Weights of a small transformer language model: 14 layers, 4437 steps.
MLP neurons of a small language model. Each row is named by its layer, matrix (gate and up: input weights) and neuron, and shows model dimensions 288-479. Each number is 500 + 40 x the weight over its row's rms, rounded and kept within 0 to 999. Numbers have three digits each. A neuron's up and down rows have the sign that makes its largest values positive.
A block is one neuron, or neurons of one layer that tend to fire together. Before each block is what it responds to, as a language model described it from the Wikipedia text at the highest values.

Responds to: Calendar dates before year. Month names and day numbers inside full dates, firing just before the year follows, as in born 11 December, on September 9, in November 2014.
L10.gate157:494522468482501481530530505528532598480457457446521593615565514511477592522438524518493449530507541514511546438532445483530521574534561441476440467539489479492462515463549520463472563538436515488514505446472510525541531502540464443518508454511487490510555523491434506561589460461488494496497501463494535423497514518484465495518511551430491436526522450528526463549481543481484477495539437481537564575496484497495504532500536425482527495419428559533554450527561461486504560465515504450539530602492576452505522429461531540582534469442491517554575463445532503533510509530480473550
L10.up157:481506499520451522460517503476464541454542523484461571464559473545407458514518467535521426520438447537594535498491515452474555495533573510489512475536525558468530492505507466605438463468493524519538505462573485492548447473566574535468520508550515503471491564484531480438487514575509454517513472467527472588494491569506446514564454552502564481464522517453434535490525433444510469502582474436459457460549479412509521489530522458547441469514473538446496560519485491477502444544479498529454486517551580440451532546483567500439429463527461388451492579516550487519434445519558514498
L10.gate245:498488516474546502511498454425472474510483472506398515601492519550493551489465487516542530506572533505510577517482493464493454488449500440564541548554436538474479523461466491478486477544521478488526547503517513455493536451531552499477440494465547480464557450543525481470574453503469509484529515529515517525574498571469515515438499544497486578485536477526534506496445453509403503501532557473518515514532498497596537421525532504529434538490477513487491528532444502503487572480520516540509442513510531436525473426513494453438483526516538522433518513586475487461476459422459471515
L10.up245:547538424519390575501454495522467504497453429501502534553491450466437544478431472482438506471520485534440445511537530519482467504489498444517554462499506505492466470490515539574464454507458549541481465524481446519504455480464544552541458548526474461517547574540476480489584438532475540480481560495522523518497558512456540488527556471465534491417504483543431565485506495486507591445482474546554545470532426491542514523480583540544435541484477545576503476550525529465479550444608541530479539540522429551546503430565517462516462433526465504458449541479516482452415431550499450457
L10.gate399:548531482510459498472485526558443563454513516573532531530516551460508519542487515526467531528412552488385546441477556455470533537462561548457482518507475540483526530528456475505437444538541537570508538503577551480440465510457479514471507556534505431470455509522463485571513493521503511504501520480547491447472472480568522505486489543489545550437543509558506496505531449567511482471555564566496513509465534520541455439563501503507551513512529516528458527486490497515492451487479506401542501514483528455476489544484572519536506477411476478511466476522568580526516402546489476438
L10.up399:486531550506534496533532521522483491552487581467464566575506565427540516573449441511524549517542496527460564556424495449442455474471577495500570508482526522511461566501479491503566478558440602506494483440525444438446520496521494513592496471472491511455445475515498531475503442491470452493508499489561483405556530485517514469511518439497456506498501511466470499479428504439507543500500475548468478513497536569489487509534511406493506493502558457451451492503525464530504480456509508429546497467529495486446537512508578475468465587411467487494519520493458555489523442529517455500
L10.gate550:492538489493501540461437521455543475413509556567537447537545451413419507489511475541549447467521529515563513511449479461520523570521490518528519517519479513534509534549527549483534514488547554503453440478577439549424507523455562463432486449526549527536498531510564545531450513497464487463449544518498478441487506536508513440483512495527487512446557527552535466476475548482546482540449481463424454487516557523444502483468538459435561522485526519506474478515460535437547562576546470505505526472502491490476525515521551477406567428553545536550460455509549498463466501502540530507
L10.up550:548533505528457496526547592481434453521581563515410461483493547499525506509517517561485505518479515476504483433504437541579499476540459529505577503486478446472502535492476479542514514536489498531492496545527485539537573570523547420481507497550530461482526544531503465464559547530435513509506401483487496500428554544503499520484482518523509431455527514455522433427510432533513566457467475577472477521478562508465531425529506578455483527461443499499469494464509536440503493470523482456462449452456490509552505508505410487478509487502607521474511536502444485553565509485451502477
L10.gate597:464466451514507570456509461431456489535459512404460461530451451504444536477509548486580517531570486476457512547525474452533512469492519480543487523549473507548524470401469515501445499514517578522494477441467458519480431589591546526498479521530514486430537502488483574465551466527431463555519471451504461450565499521473589526467512583512466515407467521495512493530484584463465461493493496510416461542496513523537537503555508450486474467488478533498499485465489445471537472483487506536514509473517502485476442505561522479562456490477534473534467559545528480465482489486467482470
L10.up597:473471484483556482530522555414503488453479487534443473476396507567511477481522468534457452491537495568584502497491517458442491421469464498524502469506468432450481462517526478603481589510498502452502508502526407499514528479504505504500465458456463453521460458561498457525584482570463505533513537477488414542546445520568494454420546527527583555528520537425483484512483469505550495524475457587479453395516470535458533535470518497517536507519556515502547528488555519512572435474457459542504443467507512463610544542492562497510528477563526510511465548529539523491431448508509505456
L10.gate637:454507503539531520454510568509542531473461482503562518526517506449540495511499479456498460532490503554447469519531550482498485431502460524508552540551459533516520538557522516515550501533555497546478514493499484522477491544505507505471418496524402447586486526517580534475477531451467534499550492556474623481473536545526528449450471572517460529508536446518544478523507545525420528511476390501522453503528458522536472530478535493511450498504490537450477550545562452459501544585452571473492459504447462467431519532521472508542496457480515512532492502513441441446477491494491463491
L10.up637:466504462518445518511563547509566516515492487478557473505497474460506562499486520546437521505525504498520512543534531513538534521415453456539499554499431481522447616452483530478475514502436481544552449518532504533494502543481443541502448467500567562532525485480495510505515503539494539543485523479519535504579525456465433549496414500481479556495459522492560520487524537440507436517558463478517484472463454419485519446510452551494459479512454537472495489553519554489535563575554509494477561528554434541533520460491511487544527526518479484554454507508476445493478546434456546467
L10.gate1011:588510552435516486490530542568447514536454547492426470552477521431520535534536495475563524509491489591547512536572485505510537481429451496519473478441413433480556554481507556458478515533516434512538564492563490494568539506536606515503426470550453573496496521459507544565553533543458536554464523514462465462449505533467552550546459536517445518511490407541571501484518540459491481531406512490515500609548574553579472536470504444509404441578514476440454493473560473480458424420483536503505491511530548457477480515447461525532444543534501515499555474509563532538571484435559485472
L10.up1011:536498561451517490529542541479539498566460508423527485476433513537487546402447485470458567453463571524493530521497511499556488533441491486474481566546454490458536562467510452450487452495557485522460478543435514518482433553542561553572492542503468504513521544524486505510430535536484513511476507440450423465437488503462493406569496575515477503496512558488535495500541466544474571489544564545514478430480487438497444572564520456508511493508501555470473522541477498418531506556587463532505507537458468510527494456526497531474484463512514439485521498540542484462441456456476446537
L10.gate1864:531517512431503493522492513473464551469453476520544512520516430503599544542491476440506494483449463543526454515432529458507490503529499465519530422530524483529433506555502484533519476484437458509512501525449432499532494453505505567489515469491491554493467555449440486503581550513472425569469511509531560493529446541520477448499567526455466491623484465582506556512591489485541471469498510502501520577590520470548574500527519491417528493499417480448474500475466519546554578434513495419486539506483499433495609468415433483471575477560475409496472525465460498598435460492521501424
L10.up1864:538495474505538503500501498492517485533468496456546516504465463522454423543482469518526560527590491489420511469467489558487467501491482502474507470544535504419526519493419569542485546501508477482521466482479443468540565507532517446534555510532486417488469525548461550533506456506497513543478532576509490536520505573609504529555503533516423464533406474442453514464496458510550515474569495545452432558479536479476476474501507520439531531498505428482519557477471575533471499512450522512468548432539568520530546519562530513536447487543463480561484543482527508530487557484516529540

Responds to: Mid-word name and number pieces. Non-initial subword pieces inside rare surnames and long digit strings, mostly in lists, tables and ISBNs, e.g. Lell-ou-che, Geff-en, 617-3-2.
L7.gate1335:538436438494524524551469547494467509538499484525541509538519471539542465492490422513509518475477548538461553529482484494530584533443490461507547537546502494449534533431491540524529529487495502532416565419556509511535520431463495506465477489478477543410546487553448479451523554490501494527530497458512463478496504458437464580539418449512475490500495469524542505541605521533564429443539525535495506557474560476454585466458451513561496481431454560499427529492487414476561533465539452519493565594491538495442499445549469492488523442492468552488532494450476545539522397472477497487
L7.up1335:438449445445547499499491496471546534515494515504512543488518516457425528484508518570506446545504495525492496488478473541502516521443540501488447489567448560549515508494513581543524521470495454465532550488452529495530436455487505469485457592448507530552487498430527486494430543535545548516531466540504480508513528436518456499528481502553512552514506454589516515449496546508433413570527531448451495437528530448451456544478436549535493511539550515440507500524449426537464453504517528486411527513506475447531515501530535538531499577395500414443513470467551485530484537566542499428

Responds to: Word "as" after clauses. Mostly "as" following a complete clause or noun phrase, e.g. "as part of", "as well as", "as a member"; sometimes linking verbs like was, is.
L7.gate595:506473455531486368525462436467479526504488493504479489464558491468462491454494458413499508508507425538521548502525502489472525503484477557504569529477493545525509479505450464523517492418490496552532444464439483521528428546516516464536515518541466432530431487496435508503500517479553513456530554539510485535491503508458477510497428505453561545510522507525461510492524487456461425464546570540476473541482529444507521526462495469478508505457527510474470520411474427541499471415545405543506524427442473483573535494454407498467568441475503448456485509527413466470507421459533459536
L7.up595:590575589458463464489511500556448430536543493481495450444572579512528519536504502517563577526478492548497519522483481461505542506462408454492572493402443481499510549481519428478456571515524543506529542448537493504557472593472516540521477529571497431483459586442457478534532512479487514538494572529543470503487525517517546511523549541482546479459428537457519572575525497513478428563482511477544506521496472569541530539469550537520515443500547500477415488538504560536515470519516480480482535522476487433439513508521555547527533481489509528476503535482441494448549498511474489495

Responds to: Surname ending pieces. Final word-piece completing a multi-token surname after a first name in lists, credits and prose, e.g. Tild-en, Burckhard-t, Steng-el.
L3.gate680:541494502475481424511460543571515526482548565519510499522493471472533558524520489510573485521520545495460474506480443510477521513433527509504548526470505469521509468506474486492473517536465556532461516496466439446467495535478494395506462481530518480496491465516527540445486520416539533528505558528554458472538516510512458509558444477477518468420525482512556519424492492511495480568573502512425552572524516533513474485576491492487532487496539475566502467510577478505500479467537536475500488543574445426480455488545562554480521510493539428487502465451432491531571478475527504477
L3.up680:474479511530488461537447541524446382505526457489415487534519535493570479541511524466482504505441575536547462525457498496543461507420484519507530501496550457475496513485471495462489565462530580492469499462444468445458463523542561411532489515476525483460592433462507569424466483516572455546514521542484476468530485474525490497489556491459484525443552490536471485452518447473545499585494542483451527471461427480518485436533456601507459533489499562446485464464475522575474491532517452549462480488541538456447484539478515528540456554441595497532549564536469482529502562520501498493
L3.gate1178:480548471560468456491481522561462504445489474502444540479467486505506506434556456488447504451466522552584471416474509437479522554489491478514541514470549521468551478534484445556545479465464424456459464472552541526462480478502455431519496459456439461445519582535473492429516506519520474559475515483413434408490529481507487534535488477527539452521515521429538484496509537576547475539542538444495518559586561502444423512467465529478505524505427480524434496518511471477548510463466507525532549555532478464507401514512545486488555473445522432492478528435555543464567459483523457466
L3.up1178:530481488525564468461439461435554464548571481505426475511477511478586494505463527517481534552490505571541549458478522467492456473476442505462481550493481479420494597437440529531482511485529515575483550487444496443557480461498465504499562476508517502544518578463453460541524534528502487431494510558486518540561466470449468482512474536540465491469497454489477443450431545478525455426543457478385511517492542562550424469471516455518447507508491519528482465550535457515477448539561468420479486538549544489539541482533409505574448565492535440501472537434479499417477502484439503474
L3.gate1255:574494461453486546487490592515491500495580468515477552456446490585495524442472516503507507521474506476549490572506482487441556461424551464441557483525456568536532538458497431473545452476542487418516526516466456505494544538559507478425496512518463473509455525421520524478522500454437464467551496456524522420463516500491514438583474566550526445496557452521522567499450522586466469490474500557519573411505492517458496506540540488523507513518485526517544506515467506514450478482438532534539560511538465448484488507542521547502544484424423478542566461538550508578484505504552459497
L3.up1255:502526530517515471473493474469544497501449572549469492429506496472544474438504419505441511467592414528460549492486477441560560431548488487479476523516541490529548509448523503496453529483503537482516456561456490473518470426440575467508520534507374464451494505472495462500502493561468462500539428457419476443643506511505500526514433443516471486423503456478535511516465535541542447542548562476504527519555462453461476512475522510497481503488426449531485480546550475546499432471489446549445484464535425503515505532487530531461603454529457517557479535447564518525500468469512554534
L3.gate1336:517554501474549483546508545477464566479549520459439536496492521534469405483523458512457512524502534524535511495525461468544532475549416480532491434507484550514527440474509485509572500460469479506493444577504424526558502451551485461500523544509494496487524531491492523534470500531507502453495464515445479522557409524519482490520548491540538556538549476456539515564487513532490560545499545515457489514517462471549456496514553425476510454513479520512475459537441535524533522549475522479477480570532495500486549517545510459495574508514476473525533522523521533488553508457569452560
L3.up1336:421452474519464555548516511499474494499431485516471516514452517589489492538446542560528483501489464509496451532499476526455548567430535503448519481515546455458449505548513498472471480467553510525431516535482595519531455610494442509495461517554462502438526525476510442488442505574502478523538459540486463461474536572454545501503376524512532531449533498488534478491510570534458520523494477515477592556520517506512510442515517448553535558465464531539466556531535405451473459483569551520482612556493528472479503540478562551529532468478571497450547536496535531528542520508484480545
L3.gate1638:499530504547505536492490462511440446490457507477497521576509479519494499546503516505481534511582500552516580511535543471493550524517505509491568497487493480475548435540536490490580480486503491551498500487460473464514465507479533533480503508538478438478572497487501588451479481478477514468449534551520406438545506412437528474451485462538442484484466543443443447511450501467559483622482470535524503516479544495487562529573457542454499407406502479427542539473511479517467522553551468520468526491605515531449472537507542552479545506485522526480543548529494488450464534468495442528
L3.up1638:447516416431525463468467515528595482461513536510440467486498493445496502534493510521461477437514454572484448498529458479516509543469544449493466508496505502549505464481549497542437550484526504558469467562516474455479554538503520463430502470468517484553505477520490427556512490520550508482487512546555506514582488469557494493519410551561519482543502518541597548529431525536469415509544493509567549513473486547520500525436490500503468542436513458555509422441472504482460529512535521529526533548573473468553578555480455519468486453515575417523553510426454480473520481512586522538
L3.gate1644:533537544511550510456501458454437453547487548430466479436583501521570527485499499566512482510473553455467483540467421545483487560422432502518454459486494485536555454573427516497487466447523478524488525471527490458445499481452476433514538536493497547453574526528481528480450543559443491436504531526533470468515585538543511492524452568539496448496537509556489526443468466534492562445487484468553599540445533483529478531533484515463422531476541464484472510507550522562478463481475563545506498442539459451530555526481464512498493543549524537513539495527458553490501537498536485469
L3.up1644:550475480436490433480500459472522521485537511568530581459432425475482516411532475578475470497474551467519504563525487579547532471494494478534549552453501571498561442570482475468488507485442557525452498495600533526446505459469469417423468443411563509510515493535541538471516481455500453510490500513540422476548526492496474472502445534537564464485483510525500528448566388477526468494541489445478557606532545516473454561515535446551549484454558580535495478514502546524504446561437489438491538473456472458528459513511628519448485480475432473457521481407501449502485459578539464610
L3.gate1776:520457540488529491477530557510507524543567486531502458532504500493478490531461471516448456505505469503503521482491460490544471520494420517541517404509538550509479466508471447538511459519532480507408461451529522527452504499520512493486481449494479555504512498428530503483477509491496524493478446510596479501468503501534549436534432499563532456534508500579569495426487541435496481537537619490468488524552470498481541600523562441531503475539506491438480444489500455556578477491533546552526550563434519499500485554458556483482527512458514487538480517470505445394563474524514451529
L3.up1776:475506422487483523528467431507537509475500485575569525507506522515408484485413567515484495456504555568534536487520532498545507544517437514484433575432463517535515499484484539505530488478550585515465436510455514522506485516527499469516434517513499543404509469451529443546449470479553464513523436461496529462426550436492468480461461548516496535502497486555553427535478495498454524573494555481526485586480454513483544484487536512524461452479545534477496417480522440446531460463454499471473597469558452444548449565535524501533438485508494541470525615512531526466565578448509517517
L3.gate2016:462465507471475499538507439554554442515515455464530520479445562477466542466564554544506517505515541456508541484521464442496551545458548487593552463501495522512552493498462545501505489530513506500467479496522591474519469550487418567457473536491544538501500495524546490486520526568499459443461560555552464486511427434430568515486489478537451488508514478489494536492485492445558444569573495469518508530512517487461450502487489479472531507452507527497513547561480487484528468459454540603566514502535532473518511513461543433456457505479506519479517473499500526435521496440505509501
L3.up2016:482525536424535448420501543475474472492498572482534455545533542484490516447450470465546498503539467479452527437523529500512573627486501488526549531472436476507454527473483517543487467497500463432487591592523482503505573479520431435498434474539412478543542508490490526494521529489469548553470470469517493572523456472495501499560541464516525577455489546561506518520522563515517445527475496470481505484528453505526503425435543556531500507462528549476450525454566505480502454479526498598489565545558539545486534510535448531465497542536516457479401493529487454488418508482499542568

Responds to: Function-word prepositions "as"/"in". Fires on prepositions and connectives, mostly "as" and also "in", "including", "with", opening a phrase after a verb or "such", e.g. serves as, such as, signed in, As of.
L3.gate158:504490503441509421417579440550521531491554516547576529544556533481426538549461509413545481482486505429449492561432473499461559557538435423481479481537445500466478428505481540474481526458496529482490482536474424479588508495423480552524522513527561439527557470501507456558565471482477487531488458484466517517547495479514417557466458516448535499506544484425510545498483559469448517527436502528492463517484542487511512520542558533482550506515510422528519518509472500452538447473505459478483536468487514539518475533504541533484555449532446548483434488430480561439457499559496470557
L3.up158:525496600468589513461505454493513445555446535435563454572450477492578503513446470562519507440511525491533492465540557548540532415455466532539442523492533496444473505496487516492504488576490533529459524529383427457528537541514549552454499552495495428510500509506536536502523489529537463509494481415439516557483554515514442542614437476501457527476543602472504481531490478551499556448483545485430572516517503514551555534508517557484529572525476521451486419529448507530501546494463548487505498462474483489500452507510446435499505431542534449484568463525539508535489487527529560508
L3.gate256:488513475453474554489508534443519534519462509509531556513484458519446465553453460560512426492481476524492487525596557503463525464500491434489501546523537489448521547457466549524460488600563534506539563489556556565445449590484497527534444458557460470496479524478467503436511454480482464440516548530553514455614437513540506541557491505554478497417496485434560508479492522462535460576450500492456510552523521515517527508476580534504507594506520536559508535486480549528423469508585520542494548505563453449509549541523531505489429474479542544512512523527523494571540531481536422573
L3.up256:529580461501506543449511536481447461486501502530564475524477518449453495522491536532447477580551462506471564551594518503503511460560482497445487501448537532520507530517491478514539512531568453492458555504491576558522404530551422539564601538450553526504527539538531509535497442497453446526540498442492558463513530460435525411427569475477530535479476554474496407497505558477532433520456456494573411479467481472499520557547523515494492498531551449544476454502493540517470509505564471541543458468474454508543510427537487469505444462522517466505484489581510528429484497544486435445
L3.gate315:440513496458462528497467561548458536527487553517443465434462457446502584543501444500526488521523541477448515454496438492550512512494540562509472529427538526523531523520560525531522455502429529477480447464455565529494531562448475526455453467531527507562477481448478510416561503528566481531513498542534560458521454509485543489510535475509524531525511547449453465459450505510466512411516439554461475546527495576462447528562416422442455555540505491558488455547455561566465457446502605495543538502510491454551495532494542531481511548470481507518439507548482488501505530555477492446
L3.up315:407515491476412455404469549488524448487473546503442452495529454449493537542476463543511517579489460448464510531461518572490544485492492555529529449456538380530529570479536553504485443513449508453455482516521541502528476492471493468473445491518530523519459496436533505475477439502523500529505519522459549548582475583491506399479494464505592536443510459481464558523395474478487586541502400551529530536534482468574474492566588474544502469566558532489522496559542556448498471522583474464538523432547444469523525510485538552453536528475573504481514550513533464457497489515495442423
L3.gate368:436506480511567481517441521440478475484490451528419533512497519466447442533493393522533480480549505474511500482562424447555494528485481544525436435531523488549504462458519472505435500474584566534515426467404449493485480473489414456503551528496446502491506575501489514435530518547512524493479481433451444496517484493466472526505536473500524480508441480453481537454487535497546486472426468513527469524476554568565544549449492498528466548487540532528523505534488544544425456429455633474495557499487468490479470458557522555481556452528503541417411499569552509553564534510502466541
L3.up368:474546472544494468551509544442518455458498425572573510482468456453532505575471540465551472496525527500514521457447479417519522515535468521504548515439562514457516553538408479560495475458513495510527440465504493466524518538472541541519493495497446449501447501425511499522505527403599479455522508467459604564466531535493495462469563502539478528504481505462498516530461498427430471524520502507567468541545524465537526506534453505468468452459393508544468526483462555497502502568448402477475530493473471500527553440541586494542561516519555496514497572459469539555482560503481552498
L3.gate649:441461455520539496471581447529507483454490535551551574519507513532462495536493460458559456544460465465467548524435488560461490484496480526503456495453540483597517574443491569408527493529517568451525449465445468441569497456527484550449470516453468479577510558490558512532524440474534475493501506484516467465448435523449502494547451500494511519467462466492458443478459483539510506504511548556471540496509464480488463432538587558544452507527477539564530528507480536475445517470527596531491549500449460487435491550535481473479497465468461394455518503543570476472500431474481550492
L3.up649:450505546495515531551433507546497454471472533523518507470536524463538448492468549482559499471468461566502500495460420512450484480494525497492496531452513536438512526458493539541510447551550515505543456549446498460505551483474550531474511484428544487511446512500467562503481518448520481521570487539533428510595476553554463575535483470507562480577528490479521536436450556569489473449484556560459510513450536509535455537479572548492505520552493540475487519526474452497515486516528552516472549432511537490465490457478397489560466515566521490463457561464494510530480553514491498448
L3.gate1448:445487552498533540491456531506474477505517459460572530501465502438526472448475468519517504493485529558532472438525520463525503477447448500483537533493467470504413488533558486457437435485457475524518483437517524523510544575481523457480476477455535472438439558534513598502523466449406524427507560536519505511476510573504484414520456516467529525552431425496537511445527459473542422437449469438476505503539549444484478574539453456455460422535425471495542566468520456501501539498541548417510471476533541441543548566496508475483547485479501454531486521475530551535478456415502509537
L3.up1448:518525461523456484459527536473465415533481484470468517536490519458582536485476590521451463487554415478477503424567548490502468521479548494455515549542525468513521477453515524515439586468474496564487488444466502519540510559484523559533503466426500525540465485458483477525583482480461496535519512418555518450556481497539417504483507471516481521514535528487597519492516477455526568402472458542596489530492489443497472497543492476495509485421524559520494470467554571527538535537468475539469556454477481508539543548516445452468503514495527446490551449538469471567431486488476522503
L3.gate1462:512513476503499507523580504435494496542520515462473458587544513488440558543517432540508511435570536429502465590494546536475521418522493491452475444495433366523453461519496498553514506493477468564523559460490464524469514500469404464487443511513408542494565452524533466488522505457466429476521513441536501557431477474540497505491544492520501503556566457451482553511406469461508523537524443534480523606530496501531534545519465458529464528504472532531437496497462520426515494535530534556452547493472511421521461484486412456505498501472581523529488499537512481494464487469482546482
L3.up1462:474424467506558479436470500464535468453550475491535506458517473519516568536509418550485555471485598495465489532476511483527524506470402488515535519552486441425503509458511436524495458461477500526520478532466446423478484544550474538510471453463483480494462475525504545453550521447471490500503499482483567524537454489452537481577527430523464455462469435462538529471579461459508534500460561547497492498441465449504510506492519553532467483512552513569566500518507563522457494496465511458485582491512530519554519548505518527470485470422509462549490540545535508482576538534470539476
L3.gate1662:487557573454511491482552521517486544446537495466595497507528495481467534501474467532480495573527550501531511472477592507528564595468536475447496554438458603557462487533474488500544387471517504541466447428502502541457441498568440485511473598493465439538472512480539464565461539471467510537524471507577564498594537471558427497544538533472526464439504511549499475554506502495527550483510563517424504526535461540494547489531475488530480578542479471536523519490476547499488505447556462493474525543548462512463527513537429508494462460495531501433508488453523557511477548504550544517
L3.up1662:495526452517462483483529551501568484500528477456519574468563497461515537578541459435540529443460517466553475501517439459456556489486430520521499561546572453489478539574567522439520501481429551497502435474571534569522417469490502532517489450508432479478452523531561453512511476453447558568569505595553532470472456455469438482452449522583409579550462580470409565516547518423489480499490509528540536493503511494529463520435519494549494524472504484559522482488438590578579582493539509473501497464482460557548485550472444467543428495503490480482487456524515510518442553573533466425